config = dict(
    n_layer=15,
    d_model=448,
    n_head=7,
    n_kv_head=7,
    head_dim=64,
    d_mlp=1792,
    vocab_size=8192,
    activation='tanh_gelu',
    norm='layernorm',
    norm_place='pre',
    norm_eps=1e-05,
    positions='learned',
    qk_norm=False,
    attn_scale=0.125,
    bias='all',
    tie_embeddings=True,
    parallel_block=False,
    init='normal',
    init_std_qkv=0.0206,
    init_std_o=0.00377,
    init_std_up=0.0206,
    init_std_down=0.00377,
    optimizer='muon_variant',
    lr=0.00158,
    lr_mult_o=1.26,
    beta1=0.93,
    lr_head=0.00588,
    grad_clip=1.0,
    warmup_steps=200,
    schedule='wsd',
    decay_fraction=1.0,
    decay_shape='linear',
    final_lr_fraction=0.02,
    batch_tokens=131072,
    seq_len=1024,
    doc_mask=False,
    train_tokens=810400000,
    steps=6183,
    dataset='wikipedia_en',
)
MLP neurons of a small language model. Each row is named by its layer, matrix (up: input weights) and neuron, and shows model dimensions 298-425. Each number is 500 + 50 x the weight over its row's rms, rounded and kept within 0 to 999. Numbers have three digits each.
A block is one neuron, or neurons of one layer that tend to fire together. Before each block is what it responds to, as a language model described it from the Wikipedia text at the highest values.

Completion of fixed names
L2.up506:562445476400529577469540506490427522529480586478437511462453529527549512491511468551419441435546538471551513555500474476497579493565465508535483510493487452396546489521512428547485546516516462566504491517370490519538510509500544498381527552565397562503524533466530542474495463503421533454557564546490453465430541449498579480516491508481414545502489479592494488540432481451499552450601
L2.up798:488557499449508573467498447513486537590477474535454519503570447444496460440621532439555494457495512500537553498518503539475507464407521483526525526446396501378520548475508552494424405553525459489502537369400445473530501438503517537470455558496426597498599475493443525407561473499521512542491563553502477470499503548467538564524509480464476519385530485556459510418386455503527462505480
L2.up985:456549502488465480433528475541473528580412528449515486493501521478494443438566537515587386550426515451525576533451538491560475416510470421515579539460384541406470565463504487564526602523558502519481604545502446440504536485566465506542520504500506442481611498401488422431471532423523533545381465485496540525555447420499499528599543451425497563617480549544504526454463546552498543465489
L2.up1036:532535533444460484476543548404559571441531547567502473477477487493538497485452471485461405472511435538583424658541494448582385555538538438517492467473438466470503413480500522467484517497599432523486478410464447593576506563411463522561445469492472404498469441462528541546419473405504469620536587557608467543499518447538582521459555556559442497576495556541498453562497528511400456457496
L2.up1060:505546469541504523539503567502422490463458581492506418500427472500474496570612469599449484453504526471520388545555436518535488460439548474399518464447548622546485509429510510510568531471459480506523591475393448493426478509542418543531436489475524490491565479491400452524528505434549479535485531481453612457517478454489521532527516458580453386497472521566429472436463489483419372431543
L2.up1186:539514549544476509433420526413447495519552531552552447469531428512444387412503478513435453505474492475619532504537450424487506455561519432545448485461488526497518467535537483456443506529433451522541424409446465600462475400545573451424555475448580526519536515540583548442477362515480429564444522566478456557400520471483491585484410484489424538515461517542440429523512602533621494481497
L2.up1691:545516477514493515364413602415501538491423521507530533546380458503453474458437424513470492510522413529448522518522502529537490571477545498465502517485460499489439441468541519474426490517493473452504558509479502492453481403484573576438536548564495556495535434470444505545517494448427503426583460443482515448516542524478489552500533460488425431466507502586515469473462520539548502480635
L2.up1701:500470463417501573490471551500591535449471596518463459490496468514506466509537438503477455450496495577435464607482403581527495455487442504600476533425474471452560486470456412499477500480435453496512483511428519490450459566478534471481519396461485449422461480552430589472583469480408541487475540444524488477496520465459496472541527516600477504470586600554460475507451437547383533476531

Function words in titles
L2.up189:483490439446463579427559523596462576426585473424519500512504484513467498461555577513409371497541560538496503477551509448511465470524509470452541518470559449516483525508488445578488530568613607442574551526533514549402449406534492501442570502456410571509401573528506466565466529433545483464540490496475432405506519630426489604482545502543566481415518591497562527480492545536586487505455
L2.up286:500524562457430573487519622554476476476522517410523533497451508486542474523517609539455570506459480534509440512497510560423466429503475402508501479471539549481481602420547576565523526469642440512517480563568518531479502549467452489441478553501453470476623459522455520487488416544484499589461562448515453516527507488618507469505556488467421512494462496379567437449509455511548569473469
L2.up298:526476576518507473402477558530488581509528520497430484534587502474503480494476489415456385522475393545453491568499504501544522505496480482505545509569472452546516545566577456465553447527497412405452522393498505526526517469442528520460574521444475474514531480440571451432510516508461557490557513491531468602486492485561507559513479514552531427548614625507474514444593493540484549560503
L2.up866:527460542516344461554481533490479545492474532483472431387561441465499465387563516579462423433488523530487488451455502573545443557488492549507540542397528543597576449513526495510617484463493447562444578495456531587509475456471477543496443572585564596542606602470551474461438540474505482499595514489589495545597432563561495528589594530455527418504488474500477493516570542463629448581527
L2.up1115:530418458532533524434517515502500501485522557468536461518412532478512611492534627547439521455469571572502563376522469529473469468516548490475465466475478541534451586482496484466473423466486539460536513461483471506389545532475438526488490474564505545549596496455505539467511486522538537471543600586591504528532543470456491498494521489465490489470483453449596389526491493526474466478466
L2.up1331:460553616533526525573467507550500526458518498505556475498466561454484545508482530393612478506534478446573490460499490492535584411586536463500493548417373523478449484409507539495500496533419559569437487527401525517492540492443393553444554495543373538479559504475509493473462499592489539580537498508468561526463576437479549505493462524448582427450430557372485543501478487538569557579485
L2.up1332:569490493564522450507476448536560490476483565506592420490459612424556541480393488519448459514558511537466542467433466523514506447503552459413497541467538509527538456426475500439531426454539497463432528635515438458444501520531469416600493534577597484527571437550507503410540472545448529508495536503483450553551452550472507561572495532504519471578441564508542481586589491488428498632575
L2.up1708:562498500463459545432418458474477443549551341535531523647448563535469469474465567543462442517523537487478538506401497539386524395511546426540504516454523446396534537484549556525512463511481472557555499485541562457475480569470459558415508476496469495549456447462513486508383466481542603446466552451591452539459479535556487561499539538583536498587483434391587481509522347552487431433502

Possessive apostrophe
L10.up135:577459512476456550513429514460439540480594489438519519473590410538481497482462572469517581537450515614345455455471520493511506421400437454430529508574531426465468492513488529589439528563498547494496476510536503490544556443551503469515481496486412440494465503492428493507544518541405600525533442458497494514474540553539515502524523543469436447466533526479490511544549378647573498558452
L10.up1023:567454537398524553423589455575505434487595522476500487559557496450452477532549443387543575493383511528526566438507552491527559589499569578554479486516484444534465435502484530521480482536534486528509480462623471518445575562520440582536428581452463478475459447518487556478630440423514444459524491509486499499467411580545525521505526511499536479538505460465514520561495471453512523534468

Acronym continuation tokens
L5.up274:524520472490511426571485442457435453509456489447582451522399516483572522423530439465430581569564560491560449545586447530459462370473561495471609523513563531440476508531489475490492491530442489530512549515508507475538446524506598464435511603547624498447576476508427462489513535535467377559409554376615547565488456539513486474607509484505487502576536431477453448478412575547603502517470
L5.up644:495468474529517511479481550635496549468509503476500421445498502440449440576491511430443458464517499523593453430500547510463408490535460424546540575449605462582505479597473583481425566457346443485525406509451385507421490409477552545482432532574462547420536519537469553540425495502460459619443451447402534469470494590511516482469473543441432432430495548478458495498534401473514503488563
L5.up874:481526486475454571509572541563474459432465533523434546603478536562459473506516482549449482515549586485565392482577554587535495457539590551470499493478492510485504493431480516611478497523443368472517464516583459447451474483512449537491441495591485529519493555542423453519549462524572522467460507476445601471403450520511483484537371583418445446610446538483468530488464435434501526508549
L5.up1219:454478412449437533473544515548419541534495498487508501497528515499387600447508507470505525421457431440487497561561457527477450459526484488426503506478607617512561448603482525512485488532373443404431467486511460552405512435578389523454504480444560483468574501465464429491448467483471468475504542521550558553561412578585434557447544518487491442542580610547486494470488539465372436491497

Subordinating conjunctions opening clauses
L10.up78:544542521434463517555534471527480544462542534494433505596555542487478464550479475574500515387462497504559596480501511459553549504606512536547501499595572600488425568444460508517561549473553495617589541415473455472469503501460556472500491508430476509569492433569526516519532444572563462559498509477449503504472432540469554521421408603560488486521459520369368564521416489686476475480565
L10.up362:522525515543495536492493476477520541528584586527461507506566462463544574544465434614450501542456607541496497388534566496453491506473427474443477526430450465567424486494485474551532476583546503453475501467450505559444503444548385466469461667412575490491571479535570506460533568507551481516528448549559509512525541414423474455514538551460541500494419520453470396416475387462512502504578

Apostrophe after words
L5.up17:429519502512619588484655457527449547515461532445578478552407562554479466580549577492437465482418435463432571468539502530496471622479453576386573530470502471513502602444457578497536472515505483538507498425561492372487456502463486567490508450560498499474526477412475635599446449505477451522508498392506427502483513458399460468553584533546474518421472428557446571490460450593506513614393
L5.up299:500535607447541513414502400462534538490422564483501538517485457515541505609443523486497408500493547406512528546576485576462443556524501497521443457522391500524550512487392511563433522431569509541494462486480512461502481542510565451543511518548450510476462543469491479515514564483516490446452525531498402456466531587488556476521511408522483558471597441498518542424507415546432602495432
L5.up806:508470476597480542458515430486470531480519509443468530524470472520558469488522532571507508503598507516577532478436481463390513547644497427485545491534415617485550397439486546510484421571559486478462495472593546483467446528553520450454376584489474493505541367536512477509513467431542484405551470392546421416511419491479544523488565512483515442612524422532510509460552419575489620524500
L5.up1412:566469516569521512412448517491443515568577458472478497441440475476531412475496559553502557559535463589478433567500469494439549520554521542507577449406399573487504580567406448546455438570522543559572388515542499420489514518495509458461568428592542472542470535501553423544501463410544517569479643488511447515414491552492505440544542472473525502478499467449501521514453476464595409530548

Mid-word token fragments
L5.up548:517517485554488487458531457502579480502514471479541610522461501517511536557524576404506572566486580485444558461575496449541540443417522471487417505520590442518496574459492618590473507459473523501485502518470483518561560459584521436492461532485525571440512480544526621430381511492504568465475504485532608510463541435550549493494411566513534614429548496500449516437526570515560540443472
L5.up852:559422508546475547517479495588491562510439445546535582500561525438463472421536488434507548547533505494564532428428478457535492413414604451496502519477507538447559389473432476485541485537515475521462512592502525520508456500541490553432568539453427478436485526575467505541558503422454449405389589440531440552511492516559531530538505455443499435510409547494572466528579447521467536534612
L5.up1262:475525473646499508469437470474395412478457493470535503508564541508529514477475551553490442482399466483448515388469599397508470511523501560563503556475442522512436627477491498522569489510473460533455545535415473471540508467546418498556503477409527430571544540522589433438500462506492553532430480528523479577406528435393521532505519444419496557506469518521552442529516557447497553459480
L5.up1445:467482430463431611595501422548504449466485538484478498474504427536490573517480537496389458495520527498550539447557424449494476439520589525372496441476514541548476557563484500501557425462429616463438442586457459573467444514515522548484484485394503550431496518532511368370512487481527472412514541496507437592492511497507508549529536541463523577503464515477490476523573560428438479450466

LaTeX pieces and table cells
L2.up82:534461421479468492533527555438441558525447525536575535478489521479591433365554559479546390428502436464501593466454535512458606439323484406582515531512473437517439471396504535541585540581400508465473477476510453445581470476496456473509493439487551491485466390508480471414489534530490515563468468518496438540563430557399485435459545473537446557486445494502462552597468518485534505540588
L2.up124:472520518548497510416509508452430409513572445552471527592449484599484498537453401521461485415461435591458539467494493536521436443479516451537543457525549426557560486429490507495557476516506540505500385556515408453543503474474544556496542511589532468519400529396467392405557528531590594474464460522537482461534544594436495526488488481583471488421515594493530480461533568548554465530493
L2.up498:503509470428457485547485376395486464429539470532509522520484513473564566540528527578476524451497548494519561446536524476456491490482514478434583573524489513414511465435519458552520495517516530468447506425515476490605510486526551586515561498499598529473526475486530391403458479496537591563487527413505488448472527446541437485508401565587494495575403492454501514521544485598475470519402
L2.up1480:439466581460500470461470446462632411455519469633544548475397504538594556461464494514542509434474561619594503504518490450489520546475579501531457486428451591490450568437551470466569518518520536435467453576539465482527513578562579546463520580451509380642501419588591543481510570500515514617502515547569560422491504489516519532438593595498464551426551487471473522473444490465448519407503
L2.up1512:579524526655572536480514538530497478474420431552453594441536557494486491516473569512533504472504550465491545455446574570622469521527429429509554550479566464474404446422517528530476559477445498485474492458450496467578418589508431539517478518392466448518462529499490472569450425547579447548514453498432477482487564469464370459491504562519435497520463472507551549508472448467555531460530
L2.up1605:537513504572501561463469441458546450418520482542494483497490459552460420470511607486442540392467558469477572553516569460524499513505538572510453470503502509482525581432601522543465509489468568516512545412444538456511410517560514549508456509436493526434596550619524494425462523488612551518552495534482453411488484517412469516441531408494554469477458495573480454517506388440511478465508
L2.up1669:498433554455392519584434526533507361490486503535513479494550504527557472509499486515437509511511485511457545435480452476449475457514609488499496458500623431542533532602542508446481532552493513489462569406405594505468594455524502584494437543525538545471498465492590413439492468525559510505509533532389483486542490499529473434512427540528496541462475525426394523493487423495531612525427
L2.up1770:536512574473572509452494589503438538458526507514538437414500387493388530555480460541520510428561529498545487567432549551540559523459466534502489460499508476510386470441543566524421457435503501423531495507489443409433461505498410502473470441499492549431639473534624502413513483581448422550538481512567469611497475602468527624550436612465515504454516536502446541454495566493574530507432

Apostrophes and punctuation marks
L2.up613:503420583484439494561473586513395417446541463486562560522516497493507398406583567476521401550542518519541484465435544524573452527514489352454536490518529541484503433561504492538490437459436464500518471580495453574456554571487472539441522501441542457430498548550556572546457502529502508473510527420464512494436467546445513516610518525509488562518474564490430545472456471474442522484491
L2.up622:560536466486575531461484534532462572507469551457450504579504468431509537580457538502543498452524579446485573473420471497446555600465472505487471494486519461426406512488584512384458487476556519539490591581458433567402514522503525451478485591470563447496544590437452572492412517546499490459559488529402542423564495529563473465494461505486504389536551406536411507479439538497431474541461
L2.up1038:505452453461517573539463607411539447571465507436480601547493450461547558502555519462497422437502518513469623492547488481463514596500585526536527398519570482426472523452455441417506471470453508504497501531594542477568497493559346530503549585535383473513476570582574467496464499520575515539488533482438517530544467605535483541534416601505561508454501425474431550480516570442557500442494
L2.up1065:588505516463521395452443474498451555465480496492431493481496484465514452421473504484488455520523528528556469456512509441477462403529479490517484452574591491506526408485515418414444615553463506463549489516506430610465579515456467527534650562512504535454503513546484611490462577459544555477404567502561586555477454562527496446549452490546443545418455583585433522477527504514515565480460
L2.up1116:449442509414511546416504479486566515485492450475515467513489516419553479565482537436566528496436424492551605443544406417536449477436589501547505534511560512538533446478476550478434444484518534506465494491584483500496513526525458504470450504576587472438485538655400519541444475512588499556465526503427396440535486484485541505512483481436491607416464470484466537536474564464520571487488
L2.up1583:471413484582513446451457551531435459510427457528557558500541465454468503558461516499593443470482496561494600499499580459473520472541556437498503487461501525398480548554556478425611477442511509554570452538538492581551563525535573459513562425477429501467531515560454519504495459477516593509450414498466548484416439535550474468501539479505492523505435439478454562505424510523495530469479
L2.up1658:409504489509403586441529625539484464515527416520451482471452474480484465535510479495517489515486560549527438492534537497489525513471607513541488539505493522509481417522572542448500472509496392500486513396459519481525470624610512567457505474476430483416544493493427436485500473481476562490427544476506511461485532508409454427502523417488573464541453501494510546476521537474485526407560
L2.up1734:530484523543470509476536470478498440534584505474569491500559490525560564509516433516489574487519509441592622442562503476485524486527470488485514447518544629489497528496490493475529453541491496459517568520501487579511455401540448518593529489548480545485438447557514528500503501465506531493519599490496503504488509574459452550569417462495365544544488520508461526474440466511515516550510

Surname end in citations
L10.up250:544434518475344509533513454557458558402483470499581450447482418489548537627399444481462456448558567473459415443481509509533517463494594559564560486541479444481494512587539516525539533524475522510549538459440490521474545522565525483535472500517519477528513512491510544501449535513507471442437547489551443498508500564493526506515486477488396570522507615523555545417468428626523559557512
L10.up742:477470511537498570513516486487470456457564448609470518423526464479571529463509432484509482517602495527459518395445472366510525517548585455456541450468608518490498499504517456544451455496586493532564511499498442424477462504482496506430507524486571537480583396573512466456447498490490466553497491461391487489482514470514481542473513492430416538448530513409499513509414496476483463567395